{"n_layer": 12, "d_model": 192, "n_head": 6, "n_kv_head": 1, "head_dim": 32, "d_mlp": 768, "vocab_size": 2048, "activation": "swiglu", "norm": "rmsnorm", "norm_place": "pre", "norm_eps": 1e-06, "positions": "rope", "rope_base": 20900.0, "rope_fraction": 1.0, "qk_norm": false, "attn_scale": 0.177, "bias": "none", "tie_embeddings": false, "parallel_block": false, "init": "orth", "init_std_qkv": 0.035, "init_std_o": 0.0434, "init_std_up": 0.05, "init_std_down": 0.05, "optimizer": "muon_variant", "lr": 0.00929, "beta1": 0.95, "weight_decay": 0.0, "lr_head": 0.00872, "grad_clip": 2.0, "warmup_steps": 200, "schedule": "wsd", "decay_fraction": 1.0, "decay_shape": "square", "final_lr_fraction": 0.05, "batch_tokens": 131072, "seq_len": 768, "doc_mask": true, "train_tokens": 447400000, "steps": 3414, "dataset": "wikipedia_en"}
MLP neurons of a small language model. Each row is named by its layer, matrix (down: output weights) and neuron, and shows model dimensions 0-191. Each number is 500 + 50 x the weight over its row's rms, rounded and kept within 0 to 999. Numbers have three digits each. A neuron's up and down rows have the sign that makes its largest values positive.
After each neuron's rows, "fires before" lists the tokens most often just after its 100 highest values on Wikipedia text that the model never trained on.

L5.down163:449485434487522481586454581569533465503505505506594515483548496411549461500576466503468470429511504445477446569417543567491558583549449524499598474511475497570537416455526511462519497536397491479546477481503582537491532520433414595515510448495615585559455504545611475524569449438421497479533479490503518466436522479508487487508449580470433529517501551520544609495624428453360595515451440498502463467552481480498485473592575510563494541596548493436535470455455572479518506527492487516533568455512442515411524515511441496529427478451536569605517614448513499492531561552468490564
fires before: "==", "In", "A", "The", "B"

L3.down319:518478514436500446471507505449568575559488413469498412487453493452471496429599596443505414364503575502547598592481499419527447460526442490471540503453550423548500559526474414512587518557533514436413478504524515517446471505519542448506496408403564507390547489495558570504453459512538451588550515486542479529511479576482442508522480549534535417528494496485575498570417458482527516477503508501475561403487478473538477554503534541547443463457513437409502517522576434456583531496522556471554542464607623449426492549503449478476452465498495515486471451531554606478454446490538573617
fires before: "s", " to"

L3.down119:506469456532508516579494422442506542510463646455434434463534493565537481590502491477492480476501546486593601502501571497475548473439440506513471497487454446516504541578513534614510557489405538474498483496625473574408513472475537485614453453549458503536505500506521537605492460574494437418465517422519454550521570584438430438471560447458499420523548551594516543390538574441498564534491490423427579545509582586502498561585531474451528454528463514509514519548453464479582526481473505509477505416505540426535575465459478554461519547533487639472493533491564526524448434473530444485
fires before: " |", ")", " (", ":", "en"

L5.down207:583528468480533512528443541545589564398476495513441425454527574477500564626532484532523499501433428506493557480654538475458569502535458522484559469559544542453529481506565602515564537545470479524541448500544490514483449480558462563519547471536523533612480447505515562580465498489563429465448399497531572452495444497491507437483518597526598412554499537518477508469409500461472519479459543477616514557515457452559422442509525500551457472560549600551526524535489529525543559490565592529513482508487549563389478455511477568569597496561478561582535571414490526428508495523479595522
fires before: ":", " |", "'", " was"

L5.down383:555564493437451511481513465516559485500563539577496496385544588500430538483530488491546471532403513413446475453466502459549563473415549442557427529427557545397541464483532595597575552529519543512445402530504568507525526470494582547551428446453500532611371514430603465558502504497476441400402463519480579450459503490466490475563481560478446477515446584599456413439453561450496487608448477445479501525509481421546472454495570475521379513482504444545484540570489427500513526460488528471553506442528427513495493510543493461551455542488523452514477525502523517575532484421493531433
fires before: "\n\n", " The", " On", " He", " A"

L5.down46:476544519529527522492391507502426432536540554479537530583531475476512494593481489663544462549556524534566523517557436484523478426532500406478471512475454461488522637569592423486507543537509501519485506470497462505555513459417505486493542536436463602579506501549500600532512505544412447495444550427479421543530558463471446518392468533505510417436519495440465522494559447489479488574588502522460549515400502459474370516545487506546511504525468526479545531588415398471489534465541594600476571506495479436481466470517489391420567449534510505609551421517493552473573465485488481499
fires before: "\n", "\n\n"

L3.down102:399571508559421477343482453512483582473556416403453543433616451514488581471485444517505557444445505602427508578528520405442476558437553543520562500474595507505477469504495439513491608397459545535525487539551487429578433454513526462448520548399417547526354551542556434443485500513554497475530426443613483493485575494450496566478493524449560470560512520554577483537497586535532471436520471475531505496485478525534462476496507484487503456507550547502480551581433490480504474483506453469603473517467502461535471453574475561527521560543552574583473484545496428502496452525479518488
fires before: "\n", "\n\n", "ro"

L7.down216:458593478485556525560493467515554538509607450530559530443547450458539477576475572493523571602513505449511534492473529499588529547579524431488425495473514540516614507455536503589470569562626521480486576511555494468547476495533443537532617478518403499418466523473587548554457476525512564583480487513488441478428475478563371382512521500546561510548464499551480529605563437566536516511475510519480557487541510520511560516407421438610562487491561530493523428520440606521454550556523544431549522511490480503568534512513537582547451410443503513493470474542515482497493601487430470434
fires before: "A", " A", "h", "a", "am", "if"

L5.down738:591469458428563476519478510556446493492417498509516558406501491435489478526505435533457468412434415532467576481540526470535433527514479574517607509458438585498478606524565549470535558475450523607431594534537559487485477530429496546470498312488475471522483486499507488436592484449567525509491519469535547478526498555493476486483536609541450418474539439549417467494479417428419504443499520491538533519511475468462505464472546437560508507552486485519497513521436493487471454442460538551533464486502488420373464529460446468592573454574516499549471641471568559530515632557511486453
fires before: " ", "2", "1"

L5.down200:542515544447485497525397496509534513436537529536445450551487529472510470447531568524535492476414492378533489495511438432569491390507494531440516478492501501438467509581495431575491444539536637450408479448493443528629490412537533562485506489547486399571467526527555436544524520463411447416523510506530503514456508465561464468481428522478594441527577534489436433544520503553486529526505523467563580584490520434447451559452428509525491465490632494485530510512394516513490392547447468568527521507435461445480469557471537470463456507422559529496516471504629492566523612460447603526
fires before: "\n", "\n\n"

L8.down193:546501498399528470518496570508428577486574439555548503513535552557515538570499490527493482575440485478557465494565507475464406477450531424572492481513492459536499465444475478430453548525594458517486448441439507495480545397528406517498528491453559549592293546526572482406602486484515400520550554472524498524465453553504510476544513421604510483424504546439477488527505519504549468519395474503549488464526523479561468446447467516589507494541529480507582580615477523475407539352548570548537515560507444468504596527497481580529488504498529456533473446560460451483486525536547517428
fires before: "\n", " a", " the"

L3.down220:490623510533459425526462459551550496405521532497469499520437519502509541433535514514542523407398541532547516437471474452440425479447463464438500482541596532550480430545567470504413476565570513450458483462409504507521499463531468470451594454506483539577475510510506540534477398533433572445394468495515491440484512556446433544376547484509595396436388553440516456428508461522547482434546512382497558602423468519503510489578554555514478446484468499408498571540489504520493438580515579445502507460433519446532448481538459599525441458538546513501547436522537496402509482420503493512
fires before: "\n", "\n\n"

L8.down267:457479580468466504479534515538472527465522512413473514436424469430458463534582506584513430488529499552516462454510472433504456558453554607582415548489445563484459457562577578523489449599497520491564527410514591495575390439436557473597505639424539574538537445444521524544527444516364521578534465541452400504430527569547488380557421443482550437604499494507508454501491545531497527429621443462454505528446479605438497485487484532569524477547501449525494468442505506516492457523465501530473480509538454545517478483480495480526460529433484504495464462536473577566502539521482561574
fires before: "1", "2"

L5.down721:483608514442493528509432504460501414527572495530526554438460597492572426543521556488448471517522585474519501425563484484529515500548483523490477538464535553530573422492484601466532428524504491462506612577438483542524550466518525498425456501479497571519393484561538440467473563414593490522524506580525429510476582461562460462482510499502456529523656521486524503506513423529427447532429553529599535566458500575584529493466558434516509561599529553482506568508529563459566600547512444497532498554515553463494494591444504440536497582466569501464465567553454457457399522490480463639
fires before: "\n\n", " He", "==", " The", " It"

L5.down602:537519503510521528489528504438595554497523526515489445396542476500497590551582499488501502549338486461417525545455454411487495454516535487520490442460524483522381502525502478362475600500499443471505488552623487469468504493460581601575553423434508554578434474518616516502516504479512559533455443559597557464542421470566564585544464484470495484527521464523475602430526475528524484443453484561497459496518400510437530435486424534505482507503424486487449570536427463473544519606522484425483507522452527443522533501503487482501474472404496582508495583479524556502530513499496668459
fires before: "\n", "\n\n"

L8.down731:522516558560526498413465545500559631489551493490478560410494562545467476527540442525456547449454511430602557435534526551501617513516470488490571463556485455524536494523463527487448503514496572436537454467501540486503575511515459484498519478494519445524349465447496448407522448444506485478508421418449523484511523429559560470647517551458515510540543568560540439476418495392489503470471537545419528563507427392554504527548488508540471436449448556509460460588488478523506454501542397440444427393557521455545552464510429499480532514545511429520475537447529535593561406600437504473
fires before: "s"

L5.down310:457531479528450520484516471556531567456583523527547409444568509453461447512470536542506563544531535541535539363584568532579542501410572498474482520501527513462435490544580493491512549544556574446458557516562455497509506403451533456520468469485492458416461527515563589512467393469484446563537422461484553444488454575464504485441469477479598423481443559491534481495579478582585543538492504449452485536508455436510554395608584498495458489476469492484616595505413473486520562482495501509482541580567515463546476565552549481533393567426474527434537366468480469548494448540513456574
fires before: " ", "-", "\n", "100", " C", " m"

L8.down376:488462493552456556433565536498447516536464555471488387529460513599526555444509481528535487435482495417532487427400546526512475472450527514444434520564576429544476414498494614462501451505523407567456467484488472422535424493443506552543440494499482446484473446449475506435570406454408508498425431459565391410459534528514477491544468534505583498519440464465515555528488587481465574484459503556473542536515514559482482495601521492606502554471437597564506488417470443502553521558473435554490524551574502390481517436516434452579436510516536505471534535519538486472565591574443557624
fires before: "s", "ive", "ed"

L5.down690:390475542565553561575420615524549529541519453543539474514555572581487499483554500508499467441532508482572408539554480514525563474486582493479478549457523475480551488489364566419502388551468558519528434447487503429551614374530447496484481494463498503522465465571613544580496559514506435513495490480526464482559423500560510511482515466570442413472582399473496492502391510542454502404540431518435584502527603449515504474472407444557418468573507478526400474496519557507596587528467470479498551467468527502550587462465461516463486521435482454482504490502529510495520511568445549508
fires before: "\n", "\n\n"

L3.down94:574512484422491560515454432519511544577416511534540520539515494510502527500476450582542512413572472492535562473477546523441435481510510560469514471550563481533450568575614522487492527522565455486463471577459501559555512489526535518567470484469541436417453504471655527549476495507517500579574416466462437509664508463626486550541451561434594460494493524512498537549522527402426570473468500395552528417480471496483547537510487536517428489451539528562463597569518465528555452565449511461456463467605514523471484411520590533444505479575530462489441473454550467545564503530417566574
fires before: "s", "ing", "ago"

L7.down3:428541580454509508482460455481514453471416414469534492418500586438470542509499500521458487414476488539481529479457542572496528469399499504550554515517386513423558496564549515478435527486451496510499467488467469535541451504428512508509490434454519509544462505406544504485573419540486397426500482461517457501421541522565449462513588416433473552464519578549438468445429495482460597462484533626589433546457450487468458442450473482584430453537490438582544603533464557586459456559527512449466473532573447510565532586547534557551472475485571407527473550538547470439566550446367519520
fires before: "1", "2"

L3.down484:513498575500499529582481597453496565484589512533491442568468572452488558410365551510565338579531589402513465493543522524556448491519421475517397458503482528485494497459562466576452494526558510459500453468467585508440490504520420469617498524485493412578468452436452516453544555536475475590542433474438509465570540466643463553492465515602419469546518547525537495500544524469522471426489460483518478467434476523513443518419491460586536517496476528491475504484470499547466508492469482554527585457544506423538526402489518420500593497471549452526476554547589500574501533419474435518
fires before: " ", "\n", " —", " −", "\n\n"

L2.down133:519573508451495513510476543472442441528565432449555517516527526534588556573532533505542461526453465415467447556480439437427454459575481565471411445533387536476462538530499575443541450539588486452426591445427505447493516381547479487479549406459407546490435473556536586532536494499518496438416475501524545482509516507384526554425497477563506403519457575488496517457385494495512424568495518547445569449513492470466542510484494515553483438429466477513506484511386558458531482464427531462438473544464497473504586367441480517560505602491466447524425484560522536562483510540583419528
fires before: "\n", "\n\n"

L5.down539:585489454498465576544545540435475506539461554430559552511612465534400483544565456533513482417507438575516587505472502585542418517457531579509481483400476513498459539480562480571528482429465514518474500518474542527536416442512591539455451536553555493502461550402521515612573455552509437384492517411584388487457439559568513437525487465511492548435503458509467571456544549498440517517477512494598496519524527457472435472468524515498546536478520496550435478402471530543570443449501474480463460519426568584426472635595464518500520523513431468505418582520531455567431547516496432515
fires before: " |", " of", " medal", "man", ":", "field"

L5.down412:499513469485562489442567468428491457513478551495512563436557528544569471523518589455562433425483522540473512567382513459573538539493463407422520467527514413436477518519519498517550521462484483566582434466491588517495475471512510462509537561490466558539426459497542494507551417504491483432553464414511542451506470519583408434459473517487406448543500539494421563458425478468492548500443452562539472536488417452464492499496489512506388448482632580506525450635463464452548547535476476523482520445406579482509582531450497516602455560439498496656471504531508526446540530574526413401
fires before: "===", "==", "The", "A", "|"

L5.down483:594574510499465477531497474472536486399516496518520529414446507502520460540557583490394511483419470459472517561488562468449574505448505477448475480527484557566528417469493599559544517547464461453525542448507539521470493482494380556476484487532471463592410353461634502578527453517507464499541439512489589490413435450485561488519558609525370501528455490537397491475482440459467512551484497465556532528548494502484444506481488507505475437527580469460471536475463506573520557499458538437565539540545544501438526568569422471606493397484586484546486560473478581512592507429391518494
fires before: "==", "\n", "===", "\n\n", "|", "="

L5.down227:445529558552540383477527502463544475445538471502490479512511557492473387483592527430487462430458488472351474498480530451518538412437480453530479486448587450453512452550511498492573534523575538511504589634511572499520509468467531468467531565430488500605483530495568479498470507549439393533535445458530539567511497467533578506589492592515487401556508466569623481495543458488513430527445569487488491439526571500502494568467540534478550473559476616337504541562496507520565436520460432533507516538557472558514442421447554543548454493514569519561496500484475503402573466463461553498
fires before: "\n\n", " The", " He", " In"

L8.down243:563460472481481621522555551507414494439495588502447549546459447510497668466544472551497423479598607442501535475449497496516511466500421604395487454498506442511440498502497477478529473521459527471464657520500496413486458490533494420633506500411637449503378478486504444485458408526511440540455497617532526490572519498535523537491497537496502521428499481513428477546478520399490461456525420579431544539500415402420481511561490444519515577435544494532522546532496503475496492492451507506517474518444520475582472443465501472506516556519462408470398494526474529466525478495444488508
fires before: "ing", "ment", "ed", "er", "u", "ers"